Weights of a small GPT-style language model, trained from scratch on English Wikipedia.
Architecture: RMSNorm before and after each block, rotary positions, no biases in attention or MLP, tied embeddings.
MLP neurons of a small language model. Each row is named by its layer, matrix (gate and up: input weights) and neuron, and shows model dimensions 32-159. Each number is 500 + 40 x the weight over its row's rms, rounded and kept within 0 to 999. Numbers have three digits each. A neuron's up and down rows have the sign that makes its largest values positive.
After each neuron's rows, "fires in" lists the words (lower case) most often at its 100 highest values on Wikipedia text that the model never trained on.

L6.gate60:425483493495494457533502357469501455534410494419481555552512519530481480412484516433516547484416427605500488574521540456510483437516516471469533496469460504508487504532551476566521497534530486466449500502475449459501519538512521539515404544501577452514523483559513558488479503539540533550534485483482579497524491453554524477501480455563503523468502527534558474476493534506419472440437
L6.up60:480479509533490489504407589494558458495480430527505506471527525480526517514445506562519538503514534505518563472470477515469552558473540492583521580508554478490497488445515632508457477464488476469469491480548520459572546534522526473483488523514488505629443515454516504515532453511474478517463452470467507469574478468488524461498439533438440450454526470458459510542510557532505526586518
fires in: "the", "these"

L7.gate370:438519435486500516506445498520534481462527524482502532521445413526526443442535550509476530526488423470482519547541528548541518480504554531525519564439518501508487535487528461466484521519461532443403415507543508485558462492544520399527510499544512462491502505563537523589492453570455629565505495465492468555500554494541539589529502516548495502450490601473500555396510489476516496512550
L7.up370:498517484482432523501544485556529498574555481510480477542507447533495512486497445465426512571517433476542489500555545491519429477531594491417495551506455556486476409544508463490437512460434469491540442532566503445480519452432539471476497562552456548530494490485534486517529417495501530499578460482496489526465516509568547557525462462538387471512535543519425483498555545510463487425478
fires in: "an", "another", "any", "snes"

L3.gate334:449508526534538441561515524520499483536541530512570537592536514600486545498502529531500517490521496502513500491522473495464517471532481489494535458548486530496520480443460458554447495459408502505511430429446461563529524448528494484423485493496499500549462515464541462497467476448506516555479513530511526472490545470563508466497546425417508499509459568492544472473471518562561479516565
L3.up334:494518506448613526455506544514551510560592490513516482552530435550549493526566494458508509450475520518476495542502498555565502532580508566488518563553494481501422472504512520524466464525532485471513448530551522480516588500460462485543542494578485469492494473495471530527507501474486575475465489495539548449521503538499488528506506514433613542467434472441462531513482495487442536541563
fires in: "released", "rochdale", "completed", "converted", "route", "wolf"

L9.gate381:496496534494558501491490407471484511471485524427481499558506488546482490423508531490530531603536431515523492463490440496520527476437513509497551452515477515428382511496544449490577476462476547525507475485492477483451504503569545503533492463470579423547483473510533514511512405616575499479558457413454495434502478476503528513475475525516472455501511486515528486545516489477511509499536
L9.up381:459505519414500452506472552535471554488520502498438548579443511493517533526509469575467516523503487534530542508587477510491485529491540512467526505546463540502493488511510475469471461522415488496521512502562486581495483472501551471518511503537501535475455526523505508501563396465506520373513471459460457543429546413501503467570431520522512528517513543426533488495544476511457561517511
fires in: "an", "another", "any"

L3.gate335:473463495519479583505534531514540598585462480532466548562478508501547442508581505521548494514511530464454569556562504518474433521508451504412441469508501548515485508505530497545449455430498466442505542505543513530483504376554468543466502468553532522526508522510440538486503469557456536535407444562494469500548500491510516494451514461505477534500476558483448476536492532447585413525447
L3.up335:434450486491491471472460547472471487510493547536433493558490500460520411478534392532553571486433488482526448469533565485508520520454441550502488462490540563516498410469566563487479487482442523511478504539535493509386496553541488556428580500502491476476504479496477536504506493511492491520513537558470515587483478462508480443499540539489460506508404448500570498561418436537525532521509
fires in: "states", "england", "ireland", "1987", "1986"

L3.gate159:470522470547511511537584514472562512538481442510504441502494518494547544471545459407464544473490479471484487478439519547482460548455525434472479516523463514570512497492542444509508495525452371544482534477538428495468513492559443386589507441503547439413503544485490475497445486474543456443507554482477522497518521516487450508487542383492454528499489442517617529540542479513533451501537
L3.up159:511566476517474463527536483494569450428450452392475485455512511439461540540480492473470557544582504603489528499548486547520544476531459518491491476496513515494461476531537577479494492538565492515464509565473514627509469519503527533571454449450457530528484523526432494512458484487447477486485468496512534529513448506539502548473492482502504548456471542480450483551487455551536529506543
fires in: "2012", "2011", "2002", "2021", "2022", "2001"

L9.gate433:468540524546507488495551447526538509494576465500495527501531464550497459460563541538542587545509475471553504476537557429570492509516557441542531579405505521470451562484483438547421482510554572462479535462521439502518494481560529517472567490529516501552523546528559488500494503575559463439472506508492510493423514458527565474582513494566488462503558478530503460464444554505428515476498
L9.up433:514521521480403539489504528447513449461493482535486466512486445523463524459540513482508487514519498471467504521534522519480487466531508408512491510501503466552503519509467504483445450535500479455525519471488470455584505403502432465480544528431480522529542516503479463534514504448577547584481491564587476458497510552490490575505507515433485571504496479510465560589560520524496464497462
fires in: "an", "four", "five", "any", "1r"

L9.gate407:532472508496485473458448513474532519541468464563478465487453480500485498518423460488535467438441471456475524503491435494510555509387553558508412515526464476498460502442548553573551448522559522417530545479491518524480527563456499525535453421457564514507540461439438518571488503519520516444495465546481527439566468489564512460588548578532600562472503500537550506506472478509491488518489
L9.up407:458502510501455459499540459602533508547522502439461560571477502522493445492479494441446504471494423526545515555483475465511496493520538464500508499534495496471482493458564493417507537478511528507509361475524466586437502519517516454456447453528491474448541444478494480479427444512561596483501523479526463504439494483518576616542523525497496502515516568539548416472537457512548463566501
fires in: "in", "on"

L3.gate462:548451406557418541506463451495552476523523522511481543436484461588529491549534485500517517459454554485502479540443506496488406555491488533475474465586470484496514472551504482481437419453471543527467465482503483538504526520512507551514565546478511485483522419556455516479472515446464482453488430464495488539492531448437526503485502545550494469500516487502512461469514508437484487448513
L3.up462:520492474475500510530512487522512463436528433469482472467482498536543468509512503556514510493574537489548479489513517474543383544517500544414511544461469540526518578485481438542490500501426592452528482489555519476511514493509421492525589522512509519497490524453462480539511499509460534551566482568472440460490497506475514525482507468492506421520489488498574508462493546461486494444463
fires in: "7", "9", "8", "4", "6", "5"

L6.gate497:433535446498488471525509502546488509482477474529452434553488486464512366460520530528482558510480435525478499522530479520442501544466476479478487537467494501532459568491597499525487452519464580521453498491558459488484561460549516524408427603563619441504488463462518590479434482456528528484556489484503459489541476504478509564584554525496543523437474534510577523423471496492491469457489
L6.up497:540523535417434487532523472553476449506503418483553528461476469525494488473490514539502470543492457502498490492567483551473552492492520535534501564463499478451534577524477530516498471482495469456507472490534503497540501491531435494488565490525507549595576512525478490490455503463488551470467521548435589534529575434429460430459508577503409462453463509491468508595511487529580534503496
fires in: "the"

L5.gate323:468486457516448464515488523460538537473483544532494515541447438528554461452482525491503495443523511470542372483516540452535544489493562486514477517505478456400579455445455549472539467522476506586480517433484478508493482483536493461421473526561541483459505451437484484546543542527499517533472513511474507477473484476494504500486519538476573569533501565562508457512441421510521513439556
L5.up323:541448495530556537534522518537488505537545583454465463541508506408519499439543536496471476442550467506517501482480483426476477464500458547502457560519440480481526441460437547514461518547545541515619526411446475490467468506509415497514519469537509431575548460534442492536474468550477499555520501490564459560467522466529446492521510471595529595486463475481534456544480470508467499464474
fires in: "to", "for", "too"

L5.gate218:535507506533485572544581496490566591506454425509496509555496541549442437521532514554484545474475474521612502435412474489439446462481504427487498449543535512555522515451532566514455533560440460498501500447556484526505483479492537502457446526513540461435470534484519538601523485498509503452506504487442456530489469520507510501455520474431550567454572566509463464584473488539483514548461
L5.up218:537525541508508529447423562454464381474556519480513505494514473515568516425527521517535560558506413498482466550508525510538516533473530508484500498496627562513541499490523483452501540509568521502539570536531444466491464545508564565475477495483561535483486487546495616504550453532463527524508438538457571531419561427516506490514518509548460529431496545511507479478556473412444524501487
fires in: "2021", "2012", "2023", "2022", "2001", "2025"

L6.gate379:443527526523510496478472468489549529459464454525464480467479516539505575458510516539462517482531479527558474529506469479530463506464472476489521549508487505528450511462528521551532470593500503460477515460556514554476431362515510504543479532472506420558488456467415516491502503558491521511489509476507429471527420471534538538528497471451438592487495558465451511598541574468471511543491
L6.up379:497482515540501503512488472534467518484513470500536459455472440523503458465517530533491581509512473579555501570480453454577482511501495469455541490468560501543537499514541475463543462456485434458523451467507457486510562517508508490473585512539474550536491547528553464486501417526522441541557490473556516508442474550478524506523497527493508540470471433534465474466584550462499523469575
fires in: "an", "last", "another", "liberal", "living"

L7.gate171:498489425438585416431499477462424599522474429466500503451583443522504487516546540446529485536512412576488497542491492510541494532531542473545479504513466539473438449438523462465534495576474503514458425521459435543447540469498558520508548540494539477479510540467471587541473468523477512501501534533480497450492468478476466462503529498509499515536464466474486418460567502562518520543542
L7.up171:476615555552466506459422503476495540436482484518449445468492507518546478528456493434477497518500570499459501492460541530469522529505487472535442535536555474505491495511478482491441475479485452446516508556435456514521510470486562545520543524520409474515540479457444519570488550526510523400466513480391472469448474525453551464471574473496487423506510488553419447490527479590476566478509
fires in: "2023", "2021", "2020", "2024", "2022"

L3.gate221:557406465422512559462525552531448600535473451520492553457458514506467520513588477458485571527528493494484453546536478510525567486528491514568460475464484542511570532553512514585507432488520541554477551505493467582490467437489500480516481504516534482474455449473468554553511494523454529558528467480358480507479492491515565496505588420500475542524563581482511450558513491520515532488443
L3.up221:513445472522528486521514436553423501523463543522457563532492442396496465534491418462565511490486480455530495483538510532501419506495510525514535414536535501457565463559460528454456474514493497536439513522502504497478498399506507456446460507481464504576509533472495428545503490524473472544473425519503468543492477572506492407529512541454473540502491530526438547556513473513540550449506
fires in: "ireland", "island", "2000", "england", "inland", "netherlands"

L7.gate83:497547409547399505519495458517533494467471473463465470498486524479510497491607601442541458492424490523540481506506509492516538476492478492510532544509468462434496528442519451537469464494561478503506435409589478497514429478454453527499495491423492502460512484475502440558487531518491534565517506541446547548538480464586512494536509509501475496469505572568468460489515435504449566468526
L7.up83:475410550469571548479473480541481501504487472543577539477580569506580510481473500497469518485538497526495415508518474520502530466500545552423487470482538522500516463512524490477556459529546541565442490502519508515478504473465572400531416514499535518549545476497518523497407403499515555487510483473527429486438517475422524574548538531562591513527473538500424518517451453440571505589499
fires in: "in", "for", "on", "from", "by"

L5.gate478:446563485456491461490513531563548446524474516473521562493513467475503469536530495491483475546465469535554517537521547490474597545519537574573501477468507498503542507463499544480428492411461516509403498559598514531471443462564516472539548557471510546469463517522455506561463493529373575560530460525509491538513528519566465504502502478458486490534558548442522475515536559579500527521519
L5.up478:527485490457562516534465473520512481525475477451525428452403562464481465495477543412483464453483501505497540421469555513453495532488501448528436413445466507479512494557442503477506517512482539515506491553583545493524466431483483480516498500459639507471493521505500474552512476499468460488533546460462410484452479470479481432444498519482528469537518518515488500511457454501557454427461
fires in: "china", "ireland", "england", "portugal", "america", "states"

L11.gate130:448509497450458475479526489547494518568557435487503494518538467515546486484440529536497545524517390511554540505555484557484483485523522472497512546531539476432455480474529469484510481512504496469530495444500455447562531479499470480486432491457490462487536484486398481506514515550500526523482452456544435506520516534525568458503485556532493514501533533504550504501489499510498462516428
L11.up130:520487499513506520473413481534456463487584469500497522571502521547514483445512551546488507522499430517469486502487521446510507571465529495555493566477474513460454506510478487499479433488487465484537507477490534526510462463517549422425540551591489503549478485531566496518438492508512581486558496479528509509445505449515458512479480476559475445465483472452578470538488571527507616450546
fires in: "an", "another", "any"

L6.gate404:527499432520509530454443470483526474452480497503537508542481495467467464501479507495498492485528510466548474502507482465539534550509527460444553476571485520445441439519475558594523527581489507545514480448527532551522467513474493423555512402543479508571487508368466492519502439450459484515519440440516541564444506486478497505449502529527477560482605485464471485482501407434463551596524
L6.up404:412496468497518523512489545533464545511425561456462498505522527460512425507610544467540476490471471489438415528473508531485477478441467494494430529478471461517515503414447507492421545495514529470533480474477455540514430480542501512465534448486490530458560479447471497590452580477507515476452491571511510491547453498485493587460509409434503515481524564505513530513476500503560452480478
fires in: "on", "give"

L6.gate409:514516504582538435493452506467492415486479520440487501548517494555529517500556475515532532430524495504564493473486501487530440509489538529479443569457496457475553452471500490517537534475554495483558499556475527481481448455450476501481528462476549558403547548449464541531437543571538510479543454498531494536452507447485548469562558492491500542588464497480563460533436556532439506512471
L6.up409:481515463430476478521489539519512532445488482558557457552523446477562488559515444417418508501494502543524439459521486506508540509487611403493497465451421475423515468517472431503487536522512533562554550470426509495520507520418550445503494499550458502479469492520459477477517408451519525512466505484516406521518525506443464534467462477568584534451482419526487484476507497467509533448487
fires in: "to", "will", "did", "must", "would"

L3.gate308:477501516451499514570510573507452555528534532526472464566454485444490444424523540498470536502505551488475435588476438499545472458482443487438460514505453464478565501506441512619420519492513564524506477458566475519436492446509542520501477528510525516493531534495490531542493506511550502512528453485472475469509519513522458525452488485492453525472462522448535558423433456426494510523426
L3.up308:494434525507546547444481501471532568479481497526566464578578508566473517466551597464460493570511599505438547530518448476530531507407438527493512562608490481511500517479458574540440475563478467491551514478507521539506513496487444531442448469431487480487517529430431488498491539487465471549476448450567458483503473491493442520495488441453528500489473490470515462482517503480463513461472
fires in: "on"